Weights of a small transformer language model: width 192, MLP 512 SwiGLU.
MLP neurons of a small language model. Each row is named by its layer, matrix (down: output weights) and neuron, and shows model dimensions 0-127. Each number is 128 + 32 x the weight over its row's rms, rounded and kept within 0 to 255. Numbers have three digits each. A neuron's up and down rows have the sign that makes its largest values positive.
A block is one neuron, or neurons of one layer that tend to fire together. Before each block is what it responds to, as a language model described it from the Wikipedia text at the highest values.

Line and item endings
L2.down104:143143122095195178131092106164129080145197169106128076092165091161134161098160091155089161146156048106168137123068109124149132145151092175094128107072173111118132116114147066146115128114080085189084153162092158107189060121068097140133156073087128163079145170103146139106117150142110151164146112166131135141104102145119173124139090186140062125107098139102112115137072100143112172059116
L2.down129:115131115172104096186179109103119137067192157125133066114121102139162094113111137139133105158115143117162077157111111188169125100189096125166184126094124131147126156119077150117124092127162108157125121099110175095154145176076127094099140187165143165129137104106171128061134140154071102165111167197133118124155129152090118113084154141126144139147163187102052140090141118155093102123078
L2.down166:095172139119128138140178118152086152137117145083132121095113070073197057159068086191138084059137145137123122091134143113176095039134095147115110125153106056145141160154125165104088200101111122098152135094129122177082125148136119150081102183117120145159136080074147141060093127116126133126093123150089111129135123141129087083070163166120113131146137173182119114098100116099137156103157
L2.down340:091193156146127161144156181174124085160154147121153116174181104151130140110114118154126091196131164098084126119185117120134182197155168143153137158153222117178143095136150181082147128153132069171152103129103104122145158140114143112118161024138109114116151126140102175088088120176148118134107098136093158131110163125065118151088167118127103079184140137099120131108107071123139149095130

Military hardware word endings
L11.down42:102110160144204090158114082112148120187122104163111176143083136143122123125130132115107142099151111107122152123179139171111139109124173126200120130112106133194120165145135095120102099118109141104095201107164101097106107214119116152101124115160147112110176092169094072143119126148107105144137124125083164136093124115145107116151127067113154048157148146081096111120118110170088102104091
L11.down54:164127134204154132112155123120109153157149142153148147199133121117101099105118150115091161175193077123117126188140071133141126164132149145106173075079094132162092134063119142119138123112096129142133177143165159147150060104124135110063112066138135123098154154089127157051112191107160112192138141136147156117130161135091100104131189154160086154120084153150135172127142161112171111198159
L11.down106:110072120146097131177107145083110106129145153141172078141134158164119152103092157150108113128100077135107112109070140141084123200137082095065104126111103095021157081124209111135110159170101119065097150089119100144113067164088167169152088094106183182142108044100125080117159125174113144118051152153108086148193144163120149107084129146074082146148148130125156106131129147097089117119142
L11.down191:154082066144099152123168132134099063131124129134150103077149126180155134080107107090131147113123065112095155150126147176132141092166095090119149085133130083151117044133126126122169149126122086130089153106069173104115117134109155106044162086132142124179144077103149096166193150088127111079106118130123114113128152154139086110119118082138146107077166121173161120083068154179101104139108
L11.down219:116187141132160150239167149164053117069099093203255107142149093134117137136113141135173116147056121185122139156128085129185116097113099144069137114142160130121159178117178152164085114094117121123104163112099098118136101130099149106089149152122156151145124146134131069153141158121144105152142124132141144163134136162128160115102129135173161184155155069108130166081133121115106106087080
L11.down267:193158170133188138202137085107109169093121196137071183149149143184107169133122153194113125142142111058141125100092106128089161142193108090153132098093125111081116121139111133154108142155162133089138154150127143115118175172075131136163128122115193124123167198133187129129184127136139151115135124182142100132139217135163125088143144144158103108114102171154118166107135105129153109129124
L11.down327:134123141139136139066138112050136122113118114121123135121168112151145146123158141144146107179171127105115146091137207113130122118187089119107175096110171201118127074138148132143172128102110118102136098133190090088124168165158122138120196124066144114112120097185134148108137085172116141105173123152157138166123114150164147085138152153131082152111125136164160106113139146076141175127144
L11.down344:136131141177140115128069156152096080123142153148129102104195132087128159187166178174117111099199091074107130115117132161141110228122073122154163123095167091083103125129131144184103088149167091098115106080151161147108147173146190157163126156122130107137115113116097138138141144111118143123094081070155151138141123122206124085116147158146083112165123146037144113083135121127167084118118

Word-initial prefix fragments
L2.down85:117086126120106092137187101120158154117093122139132160140088108112121151127117147144123136088155135147063110155157126114122114139127156129123165179146168132106115082108139098087067142112118159137087108140138081080111091107175190130165137145125157128098122126111118079168173149065081157083088133100134152136148143107135087177072089155106231156122079111177109124071120120142123159149024
L2.down146:179161102142103202105185101146145123084077139059140070125092150091145095118123160140141189126130177081130173135134176079150132163200149089126205178113109169153149073142179093145116125124159141157146182146129082160121103182121141073111132125102145114175114113130192095111170103132156081113147099108129131105132172149111124118112140118117163145088098119105078124070138036115080125110085
L2.down277:125114165121118133159142101200096089191087125094086136132114143148135105094128142156132135105198141068094131144155096118134128124116170165085096123172136162146114126089157152121103070065137099234159127130138108142172144189116093159103141115127174139118156142085107112132132104101093090122159134104155174080085161063100092096128107099136151130148163151063135127126103067147114189153103
L2.down427:176195170106129116148135105146105126145084135097089081117115123102111172132196171104077154173142099053075160151145097066105093097137135106166105141147167133096064112122132162088135074138102142053154153136186068128108117183156093155129118153078152132105152128117122117130119103128111158201077099131124152099128157203134097117152138147107140141097154136109133167153056102126089174160164

Spelled-out small numbers
L2.down289:124135105093089127180155148098132113105128200168174198174118115131171108222161117135117153113117091109123156053123089120129125124192141156123134196119148135163150154129064156108160132105119180143154124091153123110149092056148122116150107107127141155142107122140081101147126130073160121170150126156131131136099086149096134087126096148067120142131162112127132163148121141123161092165145
L2.down351:142111116090129122131141152069124119119189159111104111194181150199098107159149131150102131179123153163125128122133102064108202088141157119114111135130104099131122222196220124136114161188119162175227153133074064149114088140175166129105167082135179084131136136122127106137109168094129132136142042171139127135129122143128171142126100089132073137128118102160113080131139117098143103175196
L2.down359:126094099195145140145117117157131101153119124131122104158154163063136144126115140142130135116148128088157104174177133098136115127131138161118145071113147115092116100101159124091137147074133131131153143086110160147131141145205087139152133162128158106105137125157103138149110128158090155033106210099175107121127175153255104110112144105106142178170149160116130094142190123102134132144106
L2.down406:153145099074115122113112167109120154196157161123154153114147123048080063156154137202070122090112082098117144083171083103179157129171126108057140078158146164145135179121159129140083114086150085124093084179106114088152186149164077141131130081152133161142121167102191129134161085096173132074104100140166076130073171137164142142098115107140119120060163080170121149115140092107118104123181

Mid-word fragment tokens
L2.down177:128109094046155132120133173174097146118091137135151159091072109159148120094155075147068166170108107192125132139210155120135187144149089183128158104126118107121167166183163120078121171172121083119160137111120121150109154137101146124154138142119129126137171159173169130150143126161155106115110164093147074076096129167152117173095138132143138116057153113045121088136168163108067136150107
L2.down211:151227149179077165199091114102146133055063165100158107113090155166105141104110107098161064100122116153142129149213092130075139098136137143143113142152171121139096122175131173105146127136210102164128121125148177129106113155144095120096103126138116091073078094140154134116131080172104093130086128165156160119102135100146108136203124096161105141069106161110135179161137158092143120186172
L2.down236:172143148181114129155161146106107123114109130149167060167161098141028113176078174100153152112184145140152110151184136103138089095142151150127099172157067107168084103169140142144114084137105169128101134085118163150071181098147169107146103137113142070153124123138158113159128112100161114181122080125136050097156138153130115129146155098118161106111141168095167173123163124141144150070154
L2.down409:119107130120094132130176105141107140112176110131148101136115169154127111183134155146153129172186115126142195121136124175117131056146103203135132081171097147122082124135139113126166124146108158119126107102071173139126178144083103112104133151106141129098162108117134158152148108091171109082103140175170097103175141134121164110136146109147083154141124153103164121146127118099158061140125

Mid-word subword pieces
L11.down137:166100104062113144113104115123131122164137111114145113137125129098148121133068124174155103104178132084099123094108158146131099111236119159142115169104161105086084106176173131080134124166152157198122102099100091125120109178120105126144139139101123106123190087130158203141144135141105129125155112119137099125123123166133101061088134096145157079093135071063148081096095126139119124099109
L11.down235:099143143114161159166162148065141179148159145114081135104105161147073148105072145159113123150121144152095144132112084110084142116116168160120171108144135116113121102083106169163101119123138134140131216160138076091084139180114100183104040112120151103189142132132159154141118149158085162075090121121174087210114120181143126114169106155149172157129132133119173098174137117153107174108147
L11.down252:122172099173117123137100117058140095135134218113111129175083157153114109103152103140118117190136098092097173130135112106095143137156133111158163102160092135095084175176151114095146160118114100102152104163112162162135198095096121120151073181164080164146112108137120130156117127146132113149077118127091129109116091199134147089180111090136164163116125131098123054135135150199114148179128
L11.down298:122151169162145139166181125122113129130190159110143101112098130149089130120122113137111061148126120132144103079057174126147157142108107214120136117137139106151189135113143140131093122165131148123074145108086105127122149122131089098114111179101146164097170155150140142159105103083127143100076157121152081168108135088082076168151121142122189079104107140141193175153094147136146100074143
L11.down339:116126104108142128154135150127182113085131113116133145156095107160043126191104210143092093152109118128180104118126126112162131107120107130127117185085093144139160181125132111161180106095120133109183068143173119109109165083090136142101179145148084171078149154134155082143130093105107126095168146129127092158107162093148149127105127107135079114074046153123059103184119160153146087116255
L11.down451:115149086189127103107091164107156136094184099074149107132124134175103138136158133085128130093114111153100107081174076170149145120156167156185094159071106174122099128157101127086130117188141102169115189128193100124061142134084080148122199077092145133137126133112142123131171077094129147136123109083124116119165122152071108090155029118152074139123127122153129171215168089112114157121092
L11.down505:150137070076110196113097167126110170089170135171130094097153146123123151104138129115115164154113132064107106107077158155149111120129116190134130160043136130133157132154157103133130108128073173104121109239113094098081124110109092110145168114123186162071122147131071170139061132102192094091161200115130133110100083118123108134078123124170099118176126148158145137105126103159129082103130
L11.down510:179149177061096110148082129156113131112179120134140162121115156052169186166148170151114131078170113133165165114117150183126122141151169152083037143126143056133158142148170121165112120152155074079099085125141114132116093163113145142147074048081124137102086104115168088167110155106134150101162166148101199182107141132176095127160158082096120098128104146140158103101192112170145119125059

Quantifier and determiner words
L11.down103:153147077110124087134124126174084088102135113124160095135138133180132111073122121104130142153120114115162174183088089142124101084143118126098127094189057097147055122150133142126195131147089149103179202160156127104215105154182126092135141137171135077178129116103163107171157097172156150102104149132092124166129139082156145141108104095159130123119185137155185117038162097068116078069089
L11.down172:157092058151101054104162211167173122083138152117165051127160121128095127140071118138152123129108154157115119121094061102108169150091143158162109180107126082168117126138130119103138172108092092116103112111137107086157118176157159096159130111146094169098142208106125114152154122117154138077157052117105213102061094073135149121152124103125112132122180122109172125082129077168153100200159
L11.down226:156121096104153140101159111099108188136114165136108141124125066091160103171117144106132136115111090109129162145139124125173138121098157079115077092102179127112144140166124107153182137111074079122156117146108097186087140149113131119106093136098109134140104096116179077126106128162098109156111153173156042044134145146163133140111125120129121150191167115136112171140185125056121132080074
L11.down261:116137192109142099178152070103156098167090090132182083130136130098185115140173124172147084095143079182109118103091166121112099105119104185139117137184133142195137105096150102189080179111115096096168157180146094137172099088134142079116103165124124167089179146104132138123144080085194078111211142127170154080135096129106091134196152141160159070049121156124137162166137148115166144121097
L11.down345:144150122141108096107053155094140141195171119150143153151167181143123128125141116109076106127166108074091081145104186102167115145145140121083155072050084076186147094119126196131130156141127120075180139134151158109177131112150137082122188169105087108103072120145130146108109147125152161104098079166059129062101133121117061114131099141120117115153102145070155137149104110128129129129077
L11.down353:112181135098101143163127127129141135077136165117094065159091115098134129156138168208148093193131177116091133157142178096141163091129074182136155141172110126121088181170109139121116178183129030147164174098167129130087173155132127164120172099126107121162141141085121195133099116118163155149122153148158138144107089106149159071120049149133140120096138110135147200106131084105131128128071
L11.down367:134112245136173173168150128124033111128081112151157086098157143158141110111151159162094130104146124146073174162159157170164208166159134144105098090184175114106144126181147156125093111116107069145131150133140117163101139172122093126209156097145179136139110149149157094139125104153188073138147113128136108131124131104129141128144138153161150163102155122122163111129082073165153136111151
L11.down508:172081183130105145106101132099149090148099149129121114105135108129162145134164120108168175138101111132124113111144076114154137068108076152122125173127141154203117092111042107132126152127126094065144095098091143122141118137104144115106173106114105103201176133111158147141070051110140123114135182132131132074117141095116178094167143141150178117138141105092102184136151117164105135130113

Comma after fronted phrases
L2.down103:112111063183116150177121147111112079108077125137149128076122132176081084103130105163107158170166205078130149125122193145100086097097139117085155151106144180149122156127073147192160132163106117083146097078134219137131142154122101095172081114110125122138160170097113157088072130114162116184128124130115074142093138074191120126115086120153096210119093161147123101087119107159118150089120
L2.down184:097129140094185149117145205078183102105132099143135140073173136148117112126145134107126121190085147195166136058124099134147146094156117155093185093099102153114136125225136136115176107096159154205144154179154084140115127163120164114109110085103158129045188101068125133129135093108050103169125138120127138101137116126143153157144124120098102168131090111143103106124100122089104147142153
L2.down231:081102073099145176131160086157096140139099125097101145053080149130065114122175093152157111119159132115189126144074176162133109114116106103145082151131109145136118108145139092095135160077082087204152142165120157126101116060132146119129111114085153138069147190136168161114155148111147124166104108128164123115089120132164180213090110108166135132056134159154112090104146187125156093105104
L2.down317:188112125105140172146111157135144086163121105124143069139095168176107137138126159118089079133136112147130085161155034157147110133128125132213101103190136079175093092149146114135092131120069110108100164099121095126137100134153163133094085142113131163123120154208149082151137088067116111160146149146128129163104041157146087114095078120113165095125103104136133127157117122151143135125099

Line breaks in infobox lists
L5.down142:082090117217175104134134106101102098117165175095134124161139092106077189124054135159113148161150091113116201119085109103166180129123147143114080113120098155173135142104105132114163121147090152129126170141105168143103097130118157157143169098154186158166167156128139139179162182114143157187066114153091182117153142147114131116099091163138113184133138135128208122180099189099161127185151
L5.down390:123110151083169105127148071102060134133080255081088171103147121168131146092113148117118142116163137103167146123155117198099128120133130126148099126127069121135116162128095087146184149109095142166093099131098159129098113104105123133077153091107146146140111134174128194091140116144201089169134132192090125171169135060140138137118150163184162111088102139102195156170142121136173091136101

Infobox/table field separators
L5.down108:055114136089129118178097087179143120193135088128108117121124130132159106130179135191162176140122090105111222095153166138072112165168061143096088127121119122135120147147087095147083097144065140152188126103160194123160178143129080091123123097135111147160082109140117098127146185188143145202108114101094103083131167134136134092066119153120122136116125137132113190094111147096131150166198
L5.down120:116105094108116119158137136062177176102108117109124187105160090198107118147162161109133146165115190132101112126148166217136119137101103127147119226119155180160101128127130100142156157126148124164103185106142146136135116083114152143113091075096142087070078105131119132091124111159179087176129158111156143166097185148192107140182134145080189106157128177134162155096119107095148096137131

Clause-linking "as" after comma
L5.down372:150184123137135137140142169160117124104123126086173041104121119122147104137149104071126114179091122139118108129135103093086112098127075103108112113150150127107119110094167138161184134053145135137224161146136127134149151159127080103125123089098103142133122169133068142093088169073160126168096141140142116132150156155155082169108123149156101099144098134137076093138112157071181131154121
L5.down421:140101129135075133139074120157101148172147144145161115171099155129114119128107151069104112115128094140078170127104124169100143088081122142139101126170097128147110102146147082099107130148121093126150165174081120093112101214130117187167198155157147141146120076094141126104137166085139115164187175139123118126127090083113144039088084095128092170107125097171107142177110090156152140155128

Africa and word continuations
L2.down339:098085106108106102136123066168119139130092189145086132133130155093143148172118124128132102196113125110114056148038172111086161151132201155140157141178140166142183137164124089123133068133107125142161106140046117151104107127194126115115099123194113151121127119149150137168105124125169115225157141150125089072125190152117106099088104122127143106130101135098129097092145092071100130192158
L2.down386:142121105175124135105146084090121149130126146108149140147166163166102083172122147110169085140167091097086128175142112111119038192142097119104105098118113075104114192150118163128115137087162109098127121121127109130135102155144167102111082166101117122111121107126129074111144133122185120186087073125154161187149156092145169118127135142146110099105187147167085119156191212158075185146137
L2.down487:155121142145124112134111131098123137150176178156114136124143090094153154082187105087145113100119082113141167188149170120162125114178150125218117220154179121100197129135151182079160147123141125123167103159151144134133156129152097142123124224119163129098115145087119118116125162127106122117149083109145163096127109156150144079069116099128082158145148171110148113121156120104144105133131
L2.down494:081135102159131122145125164193136107089128128095128126178122161150136146150145150091112066157108146104101174109142120112111139155134166124071086142095088060196095094164079095125105098139108113116136149126114121118162131141138129127122086085097156138184187078110042174145125174098099147061069156146118153130133152120133168158066132097195123135099124134125168178141166097121138176118097

Word-initial prefix fragments
L2.down0:179077108141117085100155094132100111126105102125169148128155118100104083189119169119119117120116159135096107103168114177119124122111151078074135189097164126132105120129121151180152046131142161142118111095059085129147115107132111101155133133086209111110192100104140145132136139133117186114147160146136103131104120136110146103183127150166105128169131140078113087080092100170110134125112
L2.down51:160110136103108160117139102061112116161166086146064100167147145127156172141130091110105041136152103150118101159174174116061088088113169139130122105072128130073095107180132111167137156094099126150105142181132103119155191093116159144132170105125114140147124134153140111154090135082095066178141133112145152103124175098144103129153123081081162144129135142148147087162117155073094156120136
L2.down150:099100116102080109153163121137129154143147135129105153175173127085130097113084148092121081190146179081136183150157149102141091108152163125135089177074129188150084120123166102148124107063131156145117086102108132105091163121110111147108119112069152125129146073082163102161150079068106122124142115110098163146159146095113162073190102108158187134088123107126091139044104144100156155145071
L2.down357:128102083123116180062127176157106096089153097160138165151043132118102121110084120128079151118116126127102121170180103152121127094141140143140129121079145119145076119146170172175188153124143167084136080133117136086143119084073124140185082100074133106155104147169141118109111084217127101107179156151177168100147073148137117140140121131125139063085113109160151141146116137083102139108148

Verb-ending word pieces
L11.down97:105082139153093150133174160141153195110220180093125199109121128100050138165056169115093145109110200037136123072083101099080172100087098100065116173092100119148117105088098155138092121076097123129160125177154110119155111125146172145112173148164171128072145096166119160136138122068104118153159189147073090160122110077165115115091084139143109121167120146122158148142116110133157110158082
L11.down102:125120108153168091146093116135063142126110125141167127092112140168131109150162111092082027084113135096154156140102197126119164130106137117161175153166134123203160171151197083130083091142147116141151112123125142199107071129118163163107136139148169160107109146104127132121103090105173114072164130117059152148163151184070146142079110070077176159142120168118156108095153130121149159156109
L11.down107:150083093166035096151127122123141066148117093163231181099178104171138150177108125077138089115090136146122132134126152066167144092155164189113142059149063128134105104135119143133060118089089128142178139126122098174126177132165124058097081148125116096132106152102080133137203145129111103166144129121126133150164118164159094132115070087120132231138168115129148127123129210181194147151141
L11.down273:118151109150113092216122071107110149115162168084173140105142097153122079135131105093105150093196121140108044129084122100118067131147110124119133092111135188179131113094156155090125117141133134169127136138154072120120084162054115121131112071143180177094120077122156099162088160122151061088122108097126094188083122156104125108159115116139121144122124163104113099102117136091054113151127
L11.down289:071141166139101153132220104152132126109133085109112131096156105131143129213102151071151132120157140160106131102126133075154097126111097154170120137109151215113122111160171153144167135152128097107140097126101141153097117109121159188151135139142085159159108150180090097165112089128124098190171138114086112079089104083115147096142069129064164200140126142118123032148140169158126143149126
L11.down359:116115136165103064137132196104125100155098134115166103123167172158164152166129131136127166116102135130132159118125151162079118132146140174154140222137074111089120125094113187128133134097107140157126103117128125112128123160107130091180134167114161123133143116121165178153118145156114140173122158140155161126068093139141138184091129142092130091093152119149117122118117109121145172149122
L11.down408:085153117091095154119109206151146132138173121118082136123125095146135112097119129114123094127141104171165146138195125036066176128150165053092138112182149119133117104144183137064133118159191102105177141150087145077179109111151064103148126132146103103145117133163155101145152135145077165080087039079161164092108088117125136085151139120095117155102163120102129098136145179152088157109107
L11.down464:122156115041112078084106120101109134147122090090118061123095101103119130120124086167211084135102133179150150146089174103122175121159119105156163121158140133154102139131158132105142080107155127130119097082117122149155199161065109176140139110145137179104074044134161103130163125145090185151102108091128156077091131141089091147081155057130086110144158137119109144154103184116135177141109

Clause-opening boundary
L11.down65:088073133167136128108112141149091135100165125130188121194148165146152119145130109134132083122123129152199076079116053067069145117148145191134105150097107138112081171098132104149146117127138121147167169166149108102190172190139064100160101196126108144092107144133140098157145078066178142096075146149095104159117139148137111169109143145152116200101076133138129136113189138138184113150157
L11.down100:119072181072101144105060170166123113082104108077127096147119142143143110147142174154171133088135162128126124104094156118105077179120085054151173152140087159140135123098130065091177047141163138141138160120093092184187110155091129108135099086094124195089141052157160159106093118153108135111193141153144181142195155114165140176169165143176178093091133071200081160145088162165115141164110
L11.down192:093141144156081130117118177180114092152176072149155132101121081158161145087162128113044081110133099139147088136087133119130179132099074145089184099137113101159151098107121111157058107140115127137189102104116132096140142157141142098106125188144144148114072066135116134099111145226164130074109143122151141129148147119133117092077099106081089098138146138142061138068097167147116159176187
L11.down196:174121085152119154124081166120108093073101173125141083151142148154173139100103146106078125153085132146129128151097157110101120165083127136098171162139119126112050100157196125083153128156104152080188178116084162105138146133189082107085120143163122125124131138098096136135124155085208128115107120133103176113117083164130070105118160138142129128146217055059163111142079164112130130050104
L11.down291:132133097120094148097117163098091074127115089145059094119122127147170172120125096124084110133086164139127114177092189134106137082112088147199090112076138107073109066107100139099119107139122150120229122114116141146103100076183133105124140138112073124150056103163098135125162122143191134132106161181143124096178106067097123118177097162153089101136164113133166144127148145097137097125137
L11.down315:114098088122133099156188176141151114150179143138148118106135145093177170159092191065120104166126117151128145099062102178162170152113064098127121123147123122115117080107113128122126138123094092166153172077139084170044089096082139077074111115116084072089122119111137091101163164158152135131155108103184127123142134159176155141174135115153086153106116139142138134133144169144083159109077
L11.down358:140109064147068168161116093193098108138150154154186117140079133130133109165100152108092153122102138121136071071066095121142129155129089181069133102177155133121152128102194151100069105138096121157162168169121139141089160161116105148150100091058120120118107141111109130145101130104133181059114161136162084176113167137143129115167147111157112129112113112197066161134059114154158109145108
L11.down430:085110100093099146142130177130117124086146149105148105144096112101114192128129061125199106138145135122146087112138103107115088087128166095179105094096158141139124133167144170109129119119172154182119058141102064154079170149146173063087111138121091118106096098142038174136146174143103138186178113144187129153087065146085102158074141087176062135160146136103134125081134127133195101135061